config.toml
num_hidden_layers = 8
hidden_size = 256
num_attention_heads = 4
num_key_value_heads = 2
head_dim = 64
intermediate_size = 1024
vocab_size = 8192
hidden_act = "swiglu"
norm = "rmsnorm"
norm_place = "pre"
norm_eps = 1e-06
positions = "rope"
rope_theta = 45000.0
rope_fraction = 1.0
qk_norm = false
attn_scale = 0.125
bias = "none"
tie_word_embeddings = false
parallel_block = false
init = "trunc"
init_std_qkv = 0.0356
init_std_o = 0.0356
init_std_up = 0.0356
init_std_down = 0.0
optimizer = "adamw"
learning_rate = 0.0015
lr_mult_qkv = 0.4
beta1 = 0.9
beta2 = 0.98
lr_head = 0.00634
max_grad_norm = 1.0
warmup_steps = 275
schedule = "wsd"
decay_fraction = 0.879
decay_shape = "linear"
final_lr_fraction = 0.02
batch_tokens = 65536
max_seq_len = 256
doc_mask = true
z_loss = 1e-05
train_tokens = 496400000
max_steps = 7575
dataset = "wikipedia_en"
MLP neurons of a small language model. Each row is named by its layer, matrix (gate and up: input weights; down: output weights) and neuron, and shows model dimensions 128-255. Each number is 128 + 24 x the weight over its row's rms, rounded and kept within 0 to 255. Numbers have three digits each. A neuron's up and down rows have the sign that makes its largest values positive.
A block is one neuron, or neurons of one layer that tend to fire together. Before each block is what it responds to, as a language model described it from the Wikipedia text at the highest values.

Responds to: Last capital letter completing an all-caps acronym or name, such as TNT, DART, SDLP, TVXQ, plus closing words of titled phrases like "Leading Role".
L3.gate909:127112150112172147113154100135113122151096190127120112158130106115108178143137165106081138105113136130107117153110137109122099162098126138156122129096109120165115126109158103061146181148145090137128153172149090137131131124133116151105100123133144086142155113130113186130136128157099157098138127105191171116123135132133103130128157111121160171136125153113126153143139105095153134107094
L3.up909:107119109140152100115141117118145073142107177119176108110143183105135186133114072121123118153156130116107133115130147131141109079144127156116109163117121155136125181128108106141118102106145150181126156109082130118119118133104164106089101144095095118155138111152093159164164125172101155149115095114125145155099096148099133111153148104124117108138114119123090158104160135113107097128121
L3.down909:104160093125104112182166121128163196121129111134121145117127131126109081118122138150165163126127104148149120148137118142153188097166116105093108108146103126108161112124092106160139068129109111097127080117169159115148137085182105121152145081132119146156132134146137083104121112129112129117129125189158115105123129116138133129119135128115117152169141077162108107106134099127153099115153

Responds to: Hyphen tokens in the separator row just below a Markdown table header, mainly the first dash after the leading pipe, as in |---|---.
L3.gate46:114156164110116124123152121113142112136123168141128120176111157112118136104115146138095157163142111095105157115136162134146128132119141151126114137108102152125145099141135094131125069159098181157107153115124135088161129098139122191149092118178120117125114166159138124083119105101171107115149146129149087135112187152140137162105124122143126137153125146079114139111099161148128091133123
L3.up46:138123099109101112153136117151105120147147106129138112121142141196130138133127134093123098134117123114136144146197118140114133167122123115143128145117090146067113174092147127104126071107171138139125139133150091110091112113109153125162121103097134141131135141129155160149100068158190138140160120137154135110130102116136112084131123159147117108132138117157147085138134121137158131158130
L3.down46:138181112117148125149138115155132119172105153088125141128164151124146129094082133151136130097115155112094121156179136115126123206102146082120145072117102120130161133152135136134147116115137171131141144152124088109118115081160121124135157134131125104116075162140160120082104106187184065140143105121140121132136152154110113121138169167141106116100144162096114104143144084130153093141147

Responds to: Dash tokens in the |---|--- separator row under a markdown table header, such as chart, sports or election tables; rarely a list-item dash.
L2.gate593:122160115143122156146131136140158133096161128149128115125085119164120102089130120143135152149106128127132118094173169182141161134099139160156071142094155132132153110126117100127062179163133116107085155117106099133147145091090125144132133117132137134113122165146122160150159145145104089119165114101134142142095144125109166117119119151128117142171080111154127110107092140174143092120152
L2.up593:142115163149159100105138117089126147165126163114123125118161132121139164108134146137162116140157165110137177122122128077126161124124124163142150169107126193184130152127123127091117104159164150162154145124163085112165079120161105125151126114133126116124090130106110104109135107114147123093126142144166127113164164152136124103107128142140131087130157163130121103137138113060123141129105
L2.down593:159112158111162122157135153108147155146108130122122132135166143124103167107124121099149115106144147138143147133154105082159184105093134175138141161067081190159140111115089142134143131147155126158152154136156103113144067136143073133119118112146118103119121096129136069138126118119151134085110147143156129145121138134080121105118118151121116117153152134120130109149144095058106115122120
L2.gate769:114136099119127154165135104121137103136093165128126123139132115172148087106125110139133125163118142109152143104134164182155111173133176177133116126109144123110120153078115103132110150173140125149066134099114108082134144134116116148131137086158163122099112114181151154118144127134123096137173108103091123129123162102143144089118128137139090138165127130116123100096127205146170136141134
L2.up769:122186093142117146169116127147118148154086133118110114094113126165147102129111134131126151155075118130088132089127122163117104148101120140111155124133096123132101107116171067157123099125156135156105134101109099143114120077141151156134161083154159131129088113166147085133149143136138103140213129104088072116138129083151123076120135122166118158141106141147174103112136145126127094158131
L2.down769:124165121163144125114139109118134149145156113100105123097106147144111134134133129145145128125082121120096133085118129126121131143139005102104167134129099137146096104146187100144076099099135136121150107088146111150108116082154138143146151142145114115147108121083123101138120146135129125132152154116105086114135105114176088088123142130176111153110106187131166151139132090128111124151123
L2.gate835:096099097179121156097152092154130122140133160141102100138124098170184135125152141149130125171177129124135148078166126137104122138120156100110137167089120145111112098113085093099116116134140168141123127140084085126139094079141151162116141085147142085129109135126125098163159099128111116118165146129102120143117126090128131118114126159160107177162146114134145129120122111138137117140083
L2.up835:110177122138075115161116116109108143140137116087141115131118132125134122085111105139105150139098137120166097136167143168099131119136123113125120135109102159140113115181157154151095152172133155079124109131160114127137122136179147112112116162149171126176164129133133183099126102090135122124173096128131128153119087177113136102142139187148125128109133172199130141080113122126113084112108
L2.down835:106128118148104114112164108121151076110135128090104111147121130142161137160084149172167158127161115160137130112178151173139155177156122104152158122079110149126142114113072117151084115146117136124092154127119121093130101126164118156110175118126150127131096145139125121110165094126143086157185158150070090147090116117139152104134131170151150167090117128107175136134157117138148109161097
L2.gate871:126143107087144145149163096098107147088125121143133125121121156148126136109166120105135127156140120073100140142193125151119186150119138118157110114123124172146126145109137088120097120129105129145128135146131118131109093091086119138153111121133149138161122110123109108119118120166112131110135114148103154112136105093145114125190086163119116133183173145142132053094152117152118116112137
L2.up871:101126104120098125110142111105135127157093164131094141148107116127138143079126135114112136132085123146104149138158110193108129090120137132120110144116158120095158123120095108094090119110142161119115116156084157147098125134102169121111136110106120115102139135165149112121112151136139120159140130097110121132159160101114158133142145117196115085140064157110125134146138134109131142153095
L2.down871:123129158132114138117110149097087086103114134095106130146128145147139118082155110059141101141125146151130157139147097160121126137177148093147145105134114135131134132123099116155071084125106137158139172096137149131112119074097137122115178079173144088086122138143104119171148131133128134168140123104131150121179125136131129065109141129126135124183111125121152139118143129089142146151113

Responds to: Non-initial pieces inside words, mostly the closing letters of capitalized acronyms and codes in tables and lists (RC-H, IT-F, ST-L, SEA-L) plus middle syllables of ordinary words (che-mi-cal, voca-ti-onal, opt-im-um).
L4.gate319:079082118169084119069098112113109110108140150120154137101127109163150135093196145133123089142182169106131154122136147138127139124166166170144127124130120086152160157124105093123104094135135122105117131141150114153133112191140128145131143128107155104159082137125089121120129148149144126154117165152112123131165149162131162087132120118160147144151093152109110168074083109119143110162139
L4.up319:179131144106167116139130119139125156127122156144163093156172102085124123088148134115125120122141124179117140099137127152138162146097108108169128117130115154097140140113097115109122109127172147161139122128146141110087126114103130131148150138123129121130150125116097132144089126159171106145129123130143149124144151123183130135164102111123097131137079155144126097116074121163159121111121
L4.down319:165159134132153146107178163110175122114151141099159140103102108112104121102163092129106105112110162168154168135116110133126144101108120144145136130117133097139118167148116138129096122151088125134102140142123097113115159113124104159136134162148189134112100162108094095088112107113093149112129101111090091140158105122123151126130225156123117092143148107114128113164113130141126155103145
L4.gate707:164128101126126090129090125147167142089134181131153110122150102135123151143136135118117157160138085131160140091108105145142142148092134128162089130107183143105140131124114104108139099136137083115124153129145148085154071113105155141112115109111110116109072111153154125117103121136123108160118130119125138105130125140132148099100131088180125128159144141097126124121166132137133106113135
L4.up707:134132120135150130145188158200110107141096112112114123117129116113144138093120125117090118115139154134092117131135135112111128103115154098111167068107105145104158144145090125112111115136141134118158115116141140126137179143153107152148128176157154123120144127145130116136169112134122146146148137134104073145160140167133139106117113146137134199167103129128169157102120114100139124102164
L4.down707:130122076127118130107135085152087108123103129153130122113144132087097127131148103152092127154114126153110133119098175167147145118130158143096129145145098103125112114128116145138105094111147076085196118150106056132130161140136158133116139146134125164128121153110149149159166142102159170136131122129119156095158163130105131126133165157118199140101081148131101138160127072123139120145085
L4.gate821:122123138124174099139128131130142116128121167164167111092124092091150141131150147167124167112082098161125116142156140118129118113167136110128121178128139168134128159137101102064135100171157138106146121106148140128144114116122138132129144117107134121116169114135160160118121128143131104124159130123104099123132121145137101161138125110116103107135158119146102198125112121150158160121133
L4.up821:119128090140101156131124141159113111131152119111124147148150098095092143133151134106130101093118126090101058142123110098116142125101169114128103117126123115134104114113145099120108136144134116147133099107157135036153153152136095165159116118176149150105125141185119147137144108159139112106147150095128142143137136149186108127117125131126161171095114107181141115109109116118128152161118
L4.down821:114142179087088133107127100126115127056159124128141144102108167122123153138131072151129153143124090141149165076119145106154141141151140188123136125122104096092159145127106105144103132130115102119131141123123114113121181116152166097127112156127072114128129117165135113120132103096139130131108134135113118096131114108086156088169130098094137107106119116081069129142129097149144136119113
L4.gate900:127133120139071138175175109118164153123124163104174130134149108159105129108103121167128153141152144154123128127164139132113158140078145189158124081107124126109156165100155102103120194150109117087115154175151108116097179151121146142099122139123144089140164108149148095134129144138105155115141106105128128118132140143145147096163158104126130123138094142083112134101070085173135149134146
L4.up900:146097114110164097184120102128119157124110151118091124111137102099186155128120179165154131149158110116155125107167164132135141137120130189119135113125099127139185130109158130173100155102143110126168141127159096125125113096128152125128156108146134144155131167126129121093162139163152161161144140150152106112153137125118136084141107151128136150119138181144120153160141117118143124151120
L4.down900:161139112112154090100126130169138126108160125146089124117154124141131128136104091165109086166171101099106120107156123120159171163136136084115164117112129138114121105131119131121143122141110155148121127138139142119125150103159137078154127148092149137145124106108139119120113141110156089169151131141140138103138155115137119110166120150101189169150137084135162140138138093118135177092115

Responds to: Hyphens inside the |---|---| separator row under Markdown table headers, such as election results, charts and filmographies, plus = opening a new article title.
L2.gate170:138141168122153112145089118127122174159151069143098145137193120151158155103131111173134139132133108117135161077171161117130105142112123098157122120151095182164148100097151088133156145143105138129118134187128160155089091123112113126158164137141143088132140121143164104157114134085164088097140138120125099145142134155139145113146115128161137133103166132156128133119109137119139147143123
L2.up170:087133131146131134124117125149111144107117158121114097151131166126105174103140118155107147140102124132121173143101082147092125117133134129108146180098160145140104139098130137101164123127118113150138104173102110115132118097122142178140110087101151131125154108136109124133108082106104160118164115107133131131149125146123172109103156083123108119123145145130134150145125162161116120125115
L2.down170:161146129133121089150131084155113116161106085081117164087130129141186094112122128112149143083143156115144092127147154074145145168106124119144141129168085130132099105131109102144134142137123154111130157123134138142111104131163105121104189153146164114141097168152154086143174142114141087124115171126122097123135163110079068126125103177167167161121115137150144081138108142081138135097118
L2.gate180:109122130122083136146144113063139120113144181113132109144139105143164116131157147098133111108140140096116107135186137152144158152116142104112109150134125123161182116139113124129117150125196157158137123124082127155134090158133136127108117086149143103150184136141122117113126149126131124142121128116104137137114108126143156124118093162139146176136156129100142129107091144179138112129131
L2.up180:148138121142120166115154102082144130131139116120126167204179155142155136115127161114148125130116112119123107129132165140129126133118120144141135115148138151139157155107097116075123092165115124163101165131132105152114095156150147199081137120161177139095109129110138138082124103160168139160158108125122125153134138101166118142122110141149137089136108118156085118109123131151127122140127
L2.down180:126103146136099146129149182072132055091143162120187128117117140090085140134124083099129114116126181113118137142146158120151131179122083075146107171114139104091128136181116126147134121096152131153156146113094157139095101112117136102122092102118122125130150164128154120141144131075070135161151129157154129138123131145101101151123157124173146122138150083076165155127094132122123123125108
L2.gate595:123194146117149181094111090152146140121113089120119064131153104144121126128152130167093114142113134165172117106169128155090146152132144137120110091119129169130140093099117145127105141154148121113115134128129087157086126107136151104105145140110125118149168119101159135116131128117156102111154061111166122110125139133158126117135104164162126085161126142129150083130140145105112132140143
L2.up595:110140080149132108117149111083072131121130145121135100142136145112111133146149108150141120108135154098127125132137141106136125080129138094127135132093155137114087131174106167135132067139151129153131114115156088134171093143123140198162175101118114113091135139131076121130142129110151080115103123128120122142166159100156163114122119127139099134107110214129173144123121107165147140134136
L2.down595:129145125126096121147124114168142124153153116131147120123086156120141150139127109143084118115092125136138094126166127146108132098129216107116137139079122183156108089149107151104111088167133118152137112099122114125149100143131122146136137128143114160144111125121135097114151119161146138118091065116145093115139144106096125139125081165109147135120160157119106135149136092085128131188112
L2.gate874:136153157133180129114124113116111132130101126165142112137127133147120121101141151154110130112125105141107112121121146214091110165093137132157112118119106068081133131158106153136121113120122145134155130141140150167109100133117145129099150105121072137126173144180123107115147137143139137135110132123191133112154080131158118162164127108152098092168113141139139131099116114164146169117121
L2.up874:130122139142170129138163137129117115139169168114146187139122111147118060092142170120115123168127121078142127104173106141134158144066115135152129145157101125143156111130133083125096154119122136115121125140130132123154143170118128158184141146150172101155101135111122099141121151118157097133138068123065124134157113118154125184139104168148102172093159123115078124184097127125144137127144
L2.down874:111107188154097142127128112131100119135096130144108121167167131119105117139163089135156129144097104161117123118151121093112116124122112137142165123138119150116192137159146119149087112128184121073156136141111148156097136116133124076131116089091100135128127162109106118148155118103128142129139161153155101096146098118120136134120102123098117121161100106147133168117124117145129158119096

Responds to: Pipe, dash and semicolon separators in sports stats tables and legends (W | L | GF, Runs; H), plus clause-joining commas and "as"/"since" after However or concessive clauses.
L4.gate129:111169156134126125117132130127092107124120143156090131120115099153140085143110138102151165125092114099139109128124129151110153138137127149160085144099116116152124121106149100134124106122136183132100105187128109085116141091140137168103163123126130102180074106148123125153102049158149092122108140154118161133111117116165093123113104113169111133127138114148111132102143106139116130101152
L4.up129:137111158135139107122167173113122095115093122101146162085147118146133141132094131152151176139170153140136114094122171105134157133092135127157114137172137163118104094162087183091123116105105173107119136153170131100112115121098180130128111133170150124089108162124185132160137151094143134114147124140144114132134167148112128097110108120162117143110092129118122150123122106138096144118143
L4.down129:098115113102175152095171115115122127152158116141106157162108157123138145115166112111147094146159143122169128120108095127123107109126168153155144145110087135147068138140116153105110164058105127148102163076138169135117147108135149121145097142119143099132094166121166112093135101123112126125097128108130131101144094127142151171155111128139133123113115088199139146122122052135108153139117
L4.gate825:102132122107141135127133104116149137129102115131123109129144112132154174071147141103086109177162110130135139086097145157093142137122120113111123119117159131121134152116092134058113123140130141141094129126147093127106111109157154129098123141150133119104151102144104148132149111138121147153137096135140123111124109141113161088114159099172121115165133141117143159086165135103137161133162
L4.up825:136125137161102109107105175135086129136141098077101142158149098201117121128138131122144158152096149140132088123151132178113141135149132136125119117109122090106161166127141131102137126130132172150159127112146152120120153152127161136127115138142149157101161118132107118112140105123149140137135115113100130140126090101154150141117108159113145165141102150144105121129109112143143141128121
L4.down825:102135117117128113089149123125103153117088137097141098171134111099116161171144122122102101125124145125123209122139128121125153135177108102105105106116149134169083115124107131096142184136126095181136132158155104158132113139128128132163135123123125110110062123162166138102137140133158174120153166115141131167100143136132135151129110118118118102142099141113137147080148122153132083115156
L4.gate863:072143104105106132130150102164144107141111153153115126126116152178098143147119086135136134155113118130138141097174111130128127136107132132126150114122135091147152085116126128152126099160091169116118172144165134116160170115103124137152150163098144134166112129180164119157171118130172135088108144155163139143124135132136105093147154116155134113148119125121183096132127119120147140109115
L4.up863:114120096145135132129139118120148126135099141106147103131125118147132166117103115127135124157122080138139113151135099070122129112141116116091097113146125097116132153163155142168131132119105093142118119165096147063083152114122154128120138147120127109157064133135136107085160124112131167144160135151098153119133082119137108137124154150133128144124162160126131140124125142153123116159124
L4.down863:149116155126176146098155143111108160121100126111156125155132125126117177118128071183141111101179130100133133137130091140141091116137174124094137125077113175159172164106134124094152132126124064073125115137117169126092123151116114150142109140156119087106079109113137124150117135132132134131143115130137102171102140139114140119106140130057152123133178115129092169124159197154116138158155
L4.gate1014:113143120108089086162139135101118154110124157121115049098146129115118136159122122141096158163133107115141145114163151123164130146135136129073104118151132140106177064120092146118152129158104109131136126112145111071132163098086166110121147110108090102153138104137171120159158119095152146128129132135174147115103153139125120129146141107151123111150119124141171159092172155148118150125137
L4.up1014:125123089121124102147122129120096141131088121147147141141095099158118134109152158101144123155118120115115134103143114100124073102162138136147123067110125152120143097170128137160139144132109153110123103118137136091082129160147151133143089101154124126124128120120118112132119160120167151093148129127057103144163120110113100140146132176131144174159115125078158129136116167155145127095113
L4.down1014:096098151131180111141157140097123136088137173124108154120138109126122147112173135173174106110173115112103133164114111107156122129112080134163141131131114121141114127091152119123155138114114159092125139110146116149128113113097104131173107136126138097143088168143123113157153082161102128116167104115159090119117162139145086111117174134087104119166138138138143140135104168134116103138129

Responds to: Final subword pieces that finish a split word, most often the past-tense suffix -ed (ambushed, warned, toured), also completing letters of codes and names in racing and sports tables (AT-L, Hon-da, W-ashington).
L2.gate135:141120118068099130098173108137091122113142161151121126153125109136114099134084150160113092110107090116128143137107135092159129110089112137160129134126135113145104122090129102136124113111149114167152126068119138131147178119108118126127130151118132130153138124115147142074101067144141150124122126136136116112164154068127115113120138143091114105133178142127132125195115167148164118114159
L2.up135:113161155098068155147137117130138134152131141138128108111158122135122125157165137092124126156101160112133121108129080142123140106174122127118101110166082111090082165145124092127167132108151112188120123116153102141161110118124152108111128164082147111106134119114165148122112101104149135152155124131051148170141135111142115111170142142127105149120146094129130148153079151126146114152112
L2.down135:117148129145135147138125157138139138150144076159089127095155106126121114121122131111145139145148103166105141124127161126094121117148195135104145089092163121114156123157118165115134129128088110125114170176123115132116089156152153112085130105118113132120119101138100107165158160149140088131142107129124133144070130168110175129109136131162143131112059102114100097074150116095134154137133
L2.gate227:116123111122125138124158112138100104143138158156138109093128145106147135154095126127087127122107157118152181157115168173200115161136141154126102125114148134131129151102111120143167125136136139106125147091199124120142111112107141123112148165095142096145137169151110180113129135131095166149112124123176126160164157117103111137170138158108115115154162114132093134114117115103143093109119
L2.up227:115129163096106103196121143126125091092100131171094130152136124116139129114137122136146132137077129129131160131098125114129093138140108125086151092163083147088079149165091145110110106156157133180139183117129112142141120127104151132096099159088148144105107115105157146144092106136137144124146145171143094091147133094107112115113132097115155110127106117168115137113092151119060127151126
L2.down227:113115146108114100101128151097113198133131106109097150167119103118077098145168114122131143154165128130119099128121118121095131104124050129129168122158103145107088120162143116138122163125135102165111139137070097153093135114135130105146112101158118135104148121101105154157136138131125090093115133181103117122148144146142124157117130120142124120088077122142128126117105141132147119149098
L2.gate264:117119119080138140147130080108139135094133124100200118125126156121142177153162132144092116098132164152106152141110101117156137130160149133115133078137131103118141176156112115137135099133135111186114123149110117117147122126132163101165135148141144102132119157095160115114102078165121157136144147149122125133157088125111107112163110097116135128146128097144064113131144133110123124106123
L2.up264:064096105100119136158117122156127134098105111136124125120171181130156120139138113146128147121158144162150181088145113182118105125116131149111111124122125097112169128128137089153144146176154133145137083124132104095115110115128140117151062136095137120103105183135151140141165138144157161146161130153166154120119128087090121118116154123157116119166129122178101161101141126138130151123114
L2.down264:148124150118155098091161129085138119132138134163130137136088100134143158082138143087129099119099157108084113161120107114121172132161116146133116112149128156113103134127140159121109117098122126159143151129108128091144169096118114120107180116163149142133137105109109080151106127124078119123094125101094082143170134152139115095146136142118100140125132122111140104138118143141103097118154
L2.gate299:174148154037115114146148097123114135065116151154126125139094101135175097107129128103112146176137101097163171125160122124135078139081159190162122154102157156152171123115130089132131120126109132129107105126121128115138118085134153106135120154093142148166128143114143139124123162145113103160095130139157149117122139145118149123136114113119125134181129122118140127118112112135147127154116
L2.up299:121162096127120195147119151136165115094128186067124092174106141111098102114143125124134165132138157099099161123151171115139137103120124142144121142138120118139130152154096119146117148126174120133135093106074135100130141097104153123129157133147089124123133134141124129103145124108107130135110075133134112129115112117121132118126133167135090092153141150106064122109124145130146087135129
L2.down299:158158157124144170149125110135141119110139174127139130148122119153107073086153136141125134074167076097142125091187131105076119112108169151130109147095153154123193123138116113167108129118145154170133121135094152108142111128109133104135115153133124182141152081143127146107087093137088111148061153139110123138090131139057135142137118121109128108146146126155166138135080125135141115139157

Responds to: The preposition "in" (sometimes "with", "by") starting a time or place phrase, often before a year or month: "in 2009", "in December 2019", "in the country"; also fires on some capitalized first letters.
L3.gate890:136127118110110147111139074130114126114152124128143087120112125127125123129111094139116158171122149143154101124153111170123168170102142118140102177103154136129150107094143139093131111134117126144105181131136134123144114123153120080085139168130110158116118142113106129145140113138174101092097091150184098110118136176162149126120102122178136112141085147127131110100119116165128150132107
L3.up890:174091136150125120098122131125091159149151123114151137110068141166093149124159094137130148102081086120109087147133148126126149097115116134133126117124102133139143124140135169119150126111104114144150153136180100129101146103184179106140146128166123121150111123062160125120116134135127142175091172179139073100104094131106084123140121123115160151121177161091126114166119140117157161127135
L3.down890:163118129150157157155140150155088169120117156107139102110108132140116093110130116116123131076092168137112127156129137113138136119122147120131093160150115140115131131140130141132108159137093106094151112105142107114111096090146164114099140104159128135128120145085170121157105156098097155173107146151138044156109102110104143145094134147114099171132119131106136132114122137127121129152120

Responds to: Function words opening a new clause or phrase mid-sentence, mostly commas after "that" or "and" before an inserted phrase; also prepositions like in, for, on; table dashes.
L4.gate85:135143135106110143138128112108114077087174148162101122112113177169123129097147089113135100106117101100149159094133133130154145160177147137146138085108125108114160107106151141105122108159113147130128121134147111122107134111142178170111144128167180116145117137125141147113158119116129114151105148184144142071157112134154154130102090146149107110129096103175127154110124098142130093099116
L4.up85:077139102129113135126148087080119107110100124113118137149137112117139119139158111106138138131102087108146103123130165129116148108159124144100108123096146115081126141118152137157110102120072163151162111145096113096138134171127123138114118156140155139158123118142160088139124096074146165133138109145119159163097072144141129117127144113122117138117109108102154155102132166108138116133078
L4.down85:152178133152074114145132085109126109131119087142149146116120129093165138143143162125155138095123164082110132135079132179126122153134179159085135122070129128104115133144128155144112149106140109143146140110110128093127130157127142108108116101110136140155095168147134115118111141148142121124117133179125078150149111125126114142095093156136141131126121182098174105128166147086149167218120
L4.gate95:131131139124083154121142124143116112151128140159154086070173130175127118181163124148179144153136087148151154163108103123132111126163154125125126104118158117103142073129147135120120102171089105100147150111128088104138095094142167186076165163136101102143149129156151117117124079146166121122139122182153157109082122176157184121122146107174166082122128150141135134117163140135136100115095
L4.up95:127114125110105097078129119112108173134154067121120136152109065137108137131146121117132166136114157117115086168112141135098144093125138141103110123067173130125114132138170130187099119125100125137115121111129156149053148128140096121167164124134115143153124180138184118156153126109051103123139143129134124101110084143108128113146103143120119153119091125143126112109126136114128150163158
L4.down95:155111155118127119140148143118151127100107108173107097138148096143130149162151094120113133133143084172136156133074150152151140128175109105147129099138125139134127101102137098148102138163147150093151160146166094141104075110167182144113161145179153141156153112123142137127108100112126095153107127161112112146117124174173140154110126128140127106185142130157118122132118060144109104113083
L4.gate177:145154107106168103137103145083104130109118107131130065084135156147130127128158132097151132116161064111158141108127086144116132145141158141145116115117140123113152118116137178132119085151093113133123108086159135134103133129125165160087140134133106092144112116119159143128122139096091149131100093137140170158093086097164088127126134170139114130173135096133145134091126115131114145143187
L4.up177:115092102115102135100152096105150135122162139129079114109104171116129106132156131141174123134103095121155108173134178093131115117158139134103100122109155118104157109134095117138115123105085130144182154141110081112119077146153103135151119132140143104140086130123106114091122127141162123123091127131101129150114106136123122092135112059132135139112133152153122200121144151134136120153106
L4.down177:108091150117118149128174106121091111148122127142104110127093119124143136154148140119166171110121123091121173128107153132074109169104119121106191100139099134111113143183154160124126099100146115161089108104137101096151166076130158119099144115129136112162133153139092158154124116111128084135187184087132139132157151116123130119113125186154150070122127141145139164157126118108106122125137
L4.gate964:110181119098100123130136137122138193163160136102129128134152137135135128138139083132114141122168081084190104104153152130128121157125132100126090116120129122100125128152128187168128159170120111133131110103173135142143112153161148137137122143100143132121119125119129101117147087074146121138111111120153161103107072109129125130084151131110112101178124117114140135107135174122119154131163
L4.up964:167110127120089134092175111097066103130131125175103133168112133112126136098164143128169137165141107127129109137132141115170106110149102144141174090115157120081132112070162154104139125140069155129164122160125134082089167120102140129106156112170133154161117103139129148126118146072129149120128131118097098139103114109145169123110126138165122143140126116159133143103111143052108116117120
L4.down964:145134173122149124150105152106138101129133123105117140148106134162163160106120103110129146109150127114116109163138103141091157096152043115158146158136112122125085112155155137103140117144096116136134147080089129118105112130139092152133073122104154145181134127143092153131103103130118074136136110118132120119113103146116124174087137139156131112132128172186134111180106108136098138144145